{"n_layer": 14, "n_kv_head": 8, "head_dim": 64, "vocab_size": 4096, "activation": "tanh_gelu", "positions": "learned", "qk_norm": false, "bias": "all", "parallel_block": false, "init_std_o": 0.0, "lr_mult_qkv": 0.4, "lr_head": 0.0135, "final_lr_fraction": 0.05, "doc_mask": true, "steps": 6545}
MLP neurons of a small language model. Each row is named by its layer, matrix (up: input weights) and neuron, and shows model dimensions 208-303. Each number is 500 + 50 x the weight over its row's rms, rounded and kept within 0 to 999. Numbers have three digits each.
A block is one neuron, or neurons of one layer that tend to fire together. After each block is what it responds to, as a language model described it from the Wikipedia text at the highest values.

L5.up214:594458556571414520453526485516394521558422452503521519483496493516563437500498552539478459493430456527491504525566592514452525554408515567471539531527488557478452502462458548455604519541439468514539543449468530416449526396441530527435426456417552442570553533544538552427529499439490511445
L5.up374:541504565493518610539467641490502536548450455572519472477509565520516560555604481486481595537380501540428500525429470502482528541528502419460594485484536451556463439518464512516445508606600414426440555387601466435451468485485512498463567466484438459441451559530528613445411527466512637460
L5.up490:587498527471552553545477453395449522534515470524468515544553460557513531528464443528456498476495502505489524534494526499497441504416437509511531514510604503443417510508538614496484462459549546470514577411468477380503572395477479555453390477566460528550528561505565539487446503460477459524
L5.up1171:549552528441539432468466485504484567588426495515568602515469587502545537487499454578447479426417475480528512493656485508455461496478562499437548526531497384536427481427537575459456429563574433450515541507530485457487501574452445567561510577458479512556500489508527497491557523445502549470
Country and state names

L10.up337:517450569501463493512452558500511501480513572469392574480446528543478564538521488545532485443538538503550534571505489498474528467557535504564446492478465500458542541529486540473463561581479452433478421512677622518553536548416549518462506468490604495571468457479428556420452553572389420491
L10.up1100:485485484521472491526468486472533546499640541497479505480467568567505530410523429508475450498522465484548506617495542547478553444514570536584488461491535516500500536497564491441474516598509480465482464470566511516420475476426581440477467514513564399514500427498468481559441541527544576521
Before a following digit

L2.up114:511495430445458592527474498525456575523487550511477451567528499511501502471512494438465492559529472492453503431482548467479517422444544487488447496484412545465465557568456455490497499468574608473507480419552430416485533585523517422492421504575473380515521486551433396380575468465474500421
L2.up205:516490546551491542586549487473478514464421540537619570459555502550568484471480505478572524557475492483518524478553439541554415524469476562523554466420454464469469480470482441481488473456476515575546498444449522513527557495562480571494562535493448495497480553482455510496344548624486447453
L2.up230:522528594515499516506493478620431541564518491457486437591472459564502499511545571556518481454549461533573535475407491503593505466496447587508476509456443506513564620550457492537485436530446427493587537553482523570553518403480468509529490499394473504441469489481469575505457498579452459518
L2.up396:433418491462524533508524473501440484494591532569481411445445459413469543606610500528560531435528333510601479501400493497491533523505479456424516479476477572565517545574532510567495474516434447407559467501529416528564469479558514493531479569464498501484502434471479559508480435522507513550
L2.up676:543496559522462633557540483503518502428436494525559453515575537525448506486539563477512614486460492514528449484562433463485490571478510457431495550391449458482497533531450566542466485496417451600604455477446454497493474580474439556541425534476486492506405413439526481499453460510498435413
L2.up774:486452424480491467427525623470447432514462520441472630518505508573437371548455532543536482509494452497509483533496500443431502442495472485532563452428528441497520557547521559460423622535454503484500524524486590535571413446550540430456447499469450592605455437469472462486450358495561544483
L2.up908:473405569509509537578551493561545387600518605577486535481561558475503472485535367569461488526468553366560452471481498444531514457527540454483474456450539572597445501589500536475467523540422542522446524489401460469548622424515591531528412494492485459601469429508432580516558481507442452485
L2.up1103:590547413519515496540483533499463532481440486488486482535523547456559527430429578462419534440569530419483571489533539454511442425529486532467526562508442555571448536528480486490444554548441452530588464505432441568491469510468460470481399544530425542518603430459464526574469494541487543424
Mid-word z and u

L5.up599:617515504511576468549534495457529497616506564471525565492591524449555472485500459458483523545384519532451399451457492489478441548490467481521503413519502449598442454512550466524458549391434491389505540608496505535473497521448501539485586558454528583466383478486526507419575593465478575482
L5.up666:559486502505561448465518455476550482581483507489516539509544543563408510430504440529569548456436455389511454499434516471520470555489485511521533516551531492507487509518542502558512519469498513410504509530542546549518430497565499560453488538408438481437509544451413574566522474528474557510
L5.up705:465574478589481518478475538593515558568505514469437530538513573445422526479446538423549480476414541511475473543457490516554462501541455407582501495412536450479525471531491514500451522482423450445489598528508453549537557533518432551497584514409531534454507525474416467513468509475560438483
L5.up1144:526468471504568490443542507492521433527555487431582489533464389529504409527492537571460504516402485480510506515494489445577500510486538515522471479486457553595523582445524576515515636543464498553509557533481489538474545497529506598452598471391460493518485575562418446473506576576523539463
Sentence-final period

L10.up224:434507481473490500580554502456442506553505564487502450635496508411436469508429498444583436518524473536588485499484535446480450502471476439531575437433472488501574456463433471468542490506465466552630477534603507546483485475569509493502486478499524461594511585494455499520539490564599489488
L10.up839:517566446532490496477562441434547523523482579575466450450452517500489465434509470510670479511558574514515423511552494504490467615498508566400524507490492448506497547476515408487442557452556536566494480519562511566512411486548562486507505466379468436444480477547479496487491440532518477509
Quantifiers and determiners before nouns

L2.up15:476464523544484558495441483520402571499580495533499535461528555521399540547455362521509512503525589420450475508571485502548522449539566535486436523538444535489482541449548532580597494519526412539492548502536446512598437396502515525598366474515498495461494482459531584475640504448487573466
L2.up31:533495534449509436465507509478473495451504481439497516498514506540426502469551482449576539509385569457466553597510495482466483548464490438475461596590489482468422507542414560582468503452544519548550520531505445507419533587621496560508430458555527476443469604452608502604455519464540491624
L2.up249:517534641574470441516484572496531392515516588470480513522495503410544519492570557421541518574427442542528559452508539444474423444541463438505463588413558501521558472551517507451573527494511570461515535473582574430471500563474396519486443401518497502492508493407529527500597421539452444462
L2.up358:526426531553469545555506549568457492504579508556521491437525491478498531518472441496484531462461597547586513528602515485505503526523478533491534431543418467472476597488561545506546516541419447504424570409476502504501452458463511514516483460522475418493445457529454603506486486445439537475
L2.up567:515474509518582530562449475551483447511538590491488438386503575561468545465574455550454455568474587462509407526485438528463550404475614548573513485493478515616473521501560496523559519433457414476538599447451448536445429525586529478587371489456588411410476415476611478555497542538475509370
L2.up586:553504562514532464503540475438426468474513452512500586398505556572522481505447480459402538441527494470465471461633569511465488491541521468547510527543492474600557457522580585468487558503465575471502418516473477530458545510594370534548501457487569468490539402420607591523546493518517492509
L2.up844:489492499541495480510480512468502597561493543509452462499487515508477559508581503478476598422531479570613544450436551438492506539497551481555560398567478503484538499473513605529472487524486448472487584459451447468505432526451493493523397561500496464498518522540511543510559524439516567483
L2.up1063:480499553498454582493525554509469442519386493534495582505507601415473518448589534448515510406494527527485461530489530497472564509462479509552457534506488486520431538604453492645460512502504390474496579477451483550477450474513547490513572455505518511404485553502657524482602467506465595533
Word-final suffix pieces

L2.up105:556484551510511571451544609505576537502467483578451525532515472499535455413536441471501621518454531558487579462523500495525450541456484456547466447553479535379562433515607423526376543514494473547476417616520580492491530502450499548515453573413537528479509446484455501496585429545419506502
L2.up123:533620532460519413520566518537438472563515536444478514501530481543604514499465496471397492504451441544541471512513499525570570501539509557586443452423474543501464471568411516505584531432603515443503506445524413509362485550457520460473384531490476481429488555530526518484552530582507514495
L2.up223:509486567510529524453511550585562546417543467442529522490507440490560504538561525438457579534404554526635563469586496438455504398469576445549558520461531497518412500593528404481558402504495517478451484464528503535431442502443456545544565513569504544470542500508511599557421494480471496435
L2.up238:539504561529557502485498511489537521441494549474524521443449461508474527539561545506426556454420493555495426521423565473408468529476482473535512484574622523470510533468514582514509459524475522504476475486519526467505486535445574542488559539485526527445528424432454414425519536500440523469
L2.up389:441514549510516475544487478460592485568519444566471603471446454486457458490477522484585551476375548547502508454512488454544424522439449403531552466500549541499583491455502535453483517508445504489499582560604541550570566543507522409497502555468469528490485482494445496512486541445444536450
L2.up529:537468447450470495525484474506510527552389454539493507433420545445523479546436512534545478565432437489410492411577547495435527551488477502519490525563438517562542441500414449469539573530405531411518493573388482498481459523409486519451531507404410562475521502499505439539625548538470498513
L2.up704:472395491491469546469544491575465565435428433463422619447451497516452503465470489521459460499438431356523342499478557476540580516444518509444408587554602587490521468475490506453419514507506471499501560480484572564438423536409468552485546538509528405512482535479451564430544447376502502484
L2.up1005:393420390457455513502540517561517536509479530515463543575456476577563481436507477434480560524461636507560395382440481525496439504662570601486573481533452490537555450465498499362566514479520604477409494553448506552519568469520563590530472556615528444538544509526529526498478562555452418553
Decimal points in numbers

L10.up236:521458542482454487482529470601480442516421432502454509467465555475503456472529461512460591572508545504522489438538518488485462417473506501507560502512524613514499513374452541532438512406506456546431586533438488523388471469472508466493527550461461478416531482581518652596539447461441461485
L10.up359:488437504482556554510445392587455526383559487541396509527480465457543522554530472581543492491524646457517523523574603450463579501502463536462430485531463453510572479436387550523455498485485522434488456521413554562599485543473477542500544577495436593512487410509540456509512535417594439572
Predicate-opening function words

L5.up293:573498453510521542524508478522560507508548387627521441565437435501487532517505545539519490507503561496427525539548530430463495537347517535461450475489415561565417501481490507575478544486442567631523543550459509517555496552486578502439516516427498544543512464552462546467502360373523529468
L5.up580:486460530571541503571502536448543560510512431464548473523497453558521501504472535513525468431598607508471594377585568488479535502434461601455587517530441557505487423556509479405458522574534470487492431479570552522434464458446488491462402522537432538409565410499586549443490444529497601479
L5.up1051:510475534475475477491549437467522493570482561416489554446421470584557497460529490471495555466518506581486490457508579477554502530496469499504450543574447458492591573550398608477407496469448552547470493391494592464528409453547448509523576490527443472384595501507437476489503539553543534413
L5.up1081:514505501533420588570529516454482480457588476452494383463450476452524499510448520484573537518489474569437517572491534471546524599476475523444576487488464527464417485424512546490555494516524492480549516495353566430452437497454519455473482516561496476562549531482525509444539450460548534433
Prepositions linking relations

L2.up347:521572600527589414505428371471464455610514492483557525608425549459482445518512531522572576522462512420433459580442557529527449492590509461493483510547502542522553545558459552523604527415460499568415478529504501499468512543445589459561460453478505435550535564485582462557475602448507498484
L2.up514:438589542519473450481510517412463557591457472473513521428507476517508475593491519527592515526493509479532468607459568555421517474488470543526468464445451460595507523471508462484478531532467526490518489569547539520575543519456493549533420472426454588562477437562415550577564451446444465515
L2.up554:490527441529499449560582497483529576502520531421547507508481548489504443456491419500487473470552581483593503520467445442561567491529429457534516504435440480581473587439525434493445533476453500589491521458404432484616433523489467503484486490515468491559510504547421507468491543568522560490
L2.up598:495583460562461560563570494487462510464528422549482503430462513474472558485556543479555512523450499530506526603489532408494573524585456575526524441514428476545465497506539528624439450644486501578549473480435538531526525545506434448579482470404410529488459503531426492497483515531557475473
L2.up753:524561488501518490504478475544555454450393483472579472488550532394465386494487419515457471472506558463604450521620544426527451450566390537471604499487524449510480557542560486510406471449441474609526419457490458543585448535510462503522434390441533466557474523445543430428432444540488511469
L2.up929:471432525576589470560654483480553531440531563595538525516550549455437544510509479445511353533469607488474537560427574495433497431545518571512514429468524464522525505507508545540419479514448487542481497451509465528537511539479482523551450412466505429448582535486444547466461537448584538468
L2.up1130:549540555545471473517475461566410544550601449581405555468470442423630544483461455394541506579495467440530451490545483517494548569502474527510436533557504478449536473490501437581429429534512452492554503520561499524567466563506577429473543488478475474536516502444582480480389498451590508458
L2.up1272:450432485440522516607549449511481525443437535501474574473525480530461428490469455529543493517525562538548445551580506488575501557569456503483470540495449508575564474538519439587474509520516448511507557547489446557478506584530479556537622493560584627450507415486463486492555590366543490486
Quantifier words

L5.up10:451416549498608465463404494524544420520500487543447541510558438621540576419478528463513476579548563501510546416445532511503444480424443474523480493562526580522437560532511540487585432472496504546539540503543526508446511414490432476529510586477508491524557520532571455507406457565554477445
L5.up152:494440554518516545515523508538527514568466480502468528511505382555588543566510359547549486506420565474518447440550489460500496524608493477485538509560520435489487488433406481550535461532444456433559546476508530530497520444564468508527609544546466608437518513501518557533495515461503502494
L5.up223:512497425436532480634480480560474466562420523484391490621499569472500513433519466450447526475478470464459442489544514491422521527458477520549522544472457518539484491507503501386571465576465385613503463557528416412478521451523553536420551528613508532363460473406466533467555477547530585457
L5.up966:481456513489486510375487484618487510560557462553438500572532526434410529491449461469432478471531572518491436476518556528488472459512465661483472510510554460506575454541553520569561543502388479539494555594520441643467472505527502447447537557517508504540438405486507432432390499445500495552
Clause-initial subject pronouns

L5.up365:543446483480542515581543557482442522511455473477534518499437548513528471563532487490512495486519515501463544426527469453564496483460510523446501503503542486505473419494572500474410488599539453477525448524454515426502497473598491503451594587562479515528487567471463575500441500529568550525
L5.up554:558453597494492458559496517444559509502528532528437506558566550467496518479540451484654532476447442421516454466496569380505488529536536466548572407571585488571524468491483655454548490502460547471557481482396509494467544599436464505430527439524552514476498463411456448540429508537472476476
L5.up747:468528503529546540487423546557533489545434450533392423524508502528505655496409469549459488537603490403410496426484477459591513498480559447455522485520612493453466454587470458494557410501483446441593511579505495467534427474431458560537519473508494507427526500430550496524491443504412522562
L5.up1055:583461443441527516513529573522469515540455475483508421479467558550504559502521509498463507492437531441523561479579546531543551533465529359447506432607477656508476540586475590489452465426567445503512450548515516475496527539451547422524417436559446457358504467497514464484489490549509445453
Mid-word name fragments

L2.up214:552468530455471455453523460460504571346458398514507538395555527539589508481476564436425478538539505410524395483506468430495439488463403477452441578500598542492455601455477528468498518486522554518559465498436472484502470455499454618588362539519495556557417518512486505538558447499504366425
L2.up571:549613552553494406499469450491573617528492513531493549537489492605485447492466516466503481577382386499491474481531584523445475490516476460510487595488482469563492506507437507499490480496448433500592514524600552473501469501496557511433549464503474598456485542481463517465504486522550492551
L2.up575:450568553565585478450415542461453471504571470584463464607489491560563455518485511442610497588491442493495572498519473472438582419540462539439531443504489525577463486508460499471521486552534579376510563500568529537516513501458463564487471495477442506481479536477538477492489437560447525467
L2.up600:544487464549508539413485432504473346539493503464508622561532478567471511450531525490531458539534514471483460500590516462482464411470455475439439447539439468461459429485451528566463609483325467525619562515512543496508501588449583501548553507537431545552472554512505455513586516535463500513
L2.up642:476554545386540523474537482494457380450518484486567431457527440409379514519473512420540579566405533555395454576491578526493514519522575567429452490517549545398527497399483531482571529511559456477479529518432533607414449504477462526515535587489501622476456573528525591542493539503551458527
L2.up712:565535487500457552409521484468499436518463489466525400567501518586451454478550454499506533557485449552590399586489512456483478560470548616475507466444350461523564497550591456457509556500489500427542516504458568521475555480427544543483557423442578646504526391490494574393463451523484527502
L2.up1002:469467541471512495586432471455418504534537502501359359459447433477497576584470452421570614472546462519583534508541472501519551491517510583501455459490497427456487606461548501540495479444469429484559582485522573433542424506590483584479484465482526606527508548453560503476458429521553502444
L2.up1009:564535370433517575551465461448599442454462461562369572464490424617474465457581508427563497559583448543568450537528435455518474403452500560466475524548512595491455502471499472513510541508444532555450659465488509530497473474485529568482566533524538468501540477530549539501427494556457419533
Word introducing a named party

L2.up50:504497503500490534493440525447535417532566482555505483550473498551517517492416657473524494655371530460537481449495420482474482491462408568487532516506464465509442577464473426525386460507470464522481543593527407543539526561540617456556453447505527529454551517524576382587423466486509567526
L2.up234:477466514538511477552561417510425506566478487461529546525451603505450461507433474514523518561558427469478464605495520562437478561573480436555509554541454507541545421503526508612481485526596426453412499488557507565545543542462466475445576494508524431457468531459559573419439507471485477560
L2.up342:469488541477484482472526542504543553479460530507595556433537441451544466478462341502536498566493553454464539497514486469559478488514400452454458532522460575567390468508450392554490598480410469501494447482556501533503552480521586447474568509465456502426538432533540527477544476497425442521
L2.up707:494478519468466501515448406483523489491606434451537480538483387508505474582397481490581475550476667440438539440422524517550546619596393486533538518537499580531550457469490549493526495500530477413456457533473447468512514530520484509521362449451464408469506509504501520534445419540467469515
L2.up1125:471500600501540325542511389495557582546557399513596467472526477547575509490457387494503501501504552483525508453491467377534484499533515526519514608534550540509502553520542529429467615473507412436530452508536551564581439494474482627534522477452492558498453430507457535515451416497587520496
L2.up1131:544510505537495476522535460481403432424528449453566501442454514554463540451585533524439554482560564416450492402487467383489555411550457439552572493489541570564518442496438429522455636596497501472518484481546467536570417451522560519406576487466532537384531419460556463472498492505500544592
L2.up1175:438504506566507623392547619468515477542436497617469472644475508541475524516508463512552490455353501415455520430493543406495506473428458483482427476422434450424486553486532367519498431554445506516563453532559606544472561495528570420530569487522451589488567534530418495514508465549604475484
L2.up1185:518539525499466472450465530569614487459421466476481547474524538520421484509537552455452492522580391419532491453552490516607418442469453518477491437508630546490496532587508331539451536599537449508490489451488534513481494495509425463404611540442547448438512516566587477403488435607437514579
Mid-word "h" pieces

L10.up20:527395546549574558566528596493385500447441546583478471494516525576539490530466536502484448552493507514533482471440526496522490508432605460488480582456397495540529417557474491496486538556463529500498504503562509500496485460499537516475524539510461440509578445538596484490448491482540573496
L10.up667:468448488469582564518547491536442482465485450449500510404517430534521488463488437458441482542504556524550550593492473530503526555437482496472368543508514521635520506606463498462517457449448628452502484491536432473465447499531525492594533478480531515413528495471544533575530521476624534557
Word-initial N/S fragments

L5.up300:527481466558442534443492462475474547510522486470406443495506482514490458558532458548470491518382531522498505476480499600487566542399591527550406521436535533446548556492456600463408494613566468516484528513533464519549464565499525531527430502472460501636503529473662433555550511487515438399
L5.up466:438593593478516554542513492482475509494447512477557459537552513523415558506509472514558503512469547612497531496420467552506468464551533568561514456497518537437602509548503551484590495540441533499496560566580527523479374491551474539445539515521542464524550611454542485444505529440437396487
L5.up637:496532421521453601513498545496567583544536531529448489472500526493543516497512509473505475462605519588493523521440547543561519447501495583510451499522566559604540504562478607410413470528552520473494555512481466514434522520498554472509435524390481516601518393425545440481557409380527493552
L5.up1016:467528495452542542463443525543442575542572440398442520446457479599427520483558450596478486498532565533511457494519463410522562447443450559628468434484528442522490451528530564500453493496430527460444522539479453531549480557511414486492492530447574472603562528492516532467450534465499495531
Determiners and quantifiers after prepositions

L10.up489:460531571551448465530412454517437601512503541542459478484463515555525542485492424550375506413452399490471477505516497498515539453420532563523517502536546493526436638562547525388520496535523509563512464478473421565511502426542499499501517509515470441471626472528449529489493472479467694477
L10.up790:471493534451525471513514526495450464575473550550611390543503510505503508526531416419515552424429554531522480531505341502483496479441547519504469504504503529536403582498549529446490429502598540427489477590490521521567453518433586456488444511532581478550494583514459461511432497419466499395
Place-name word completions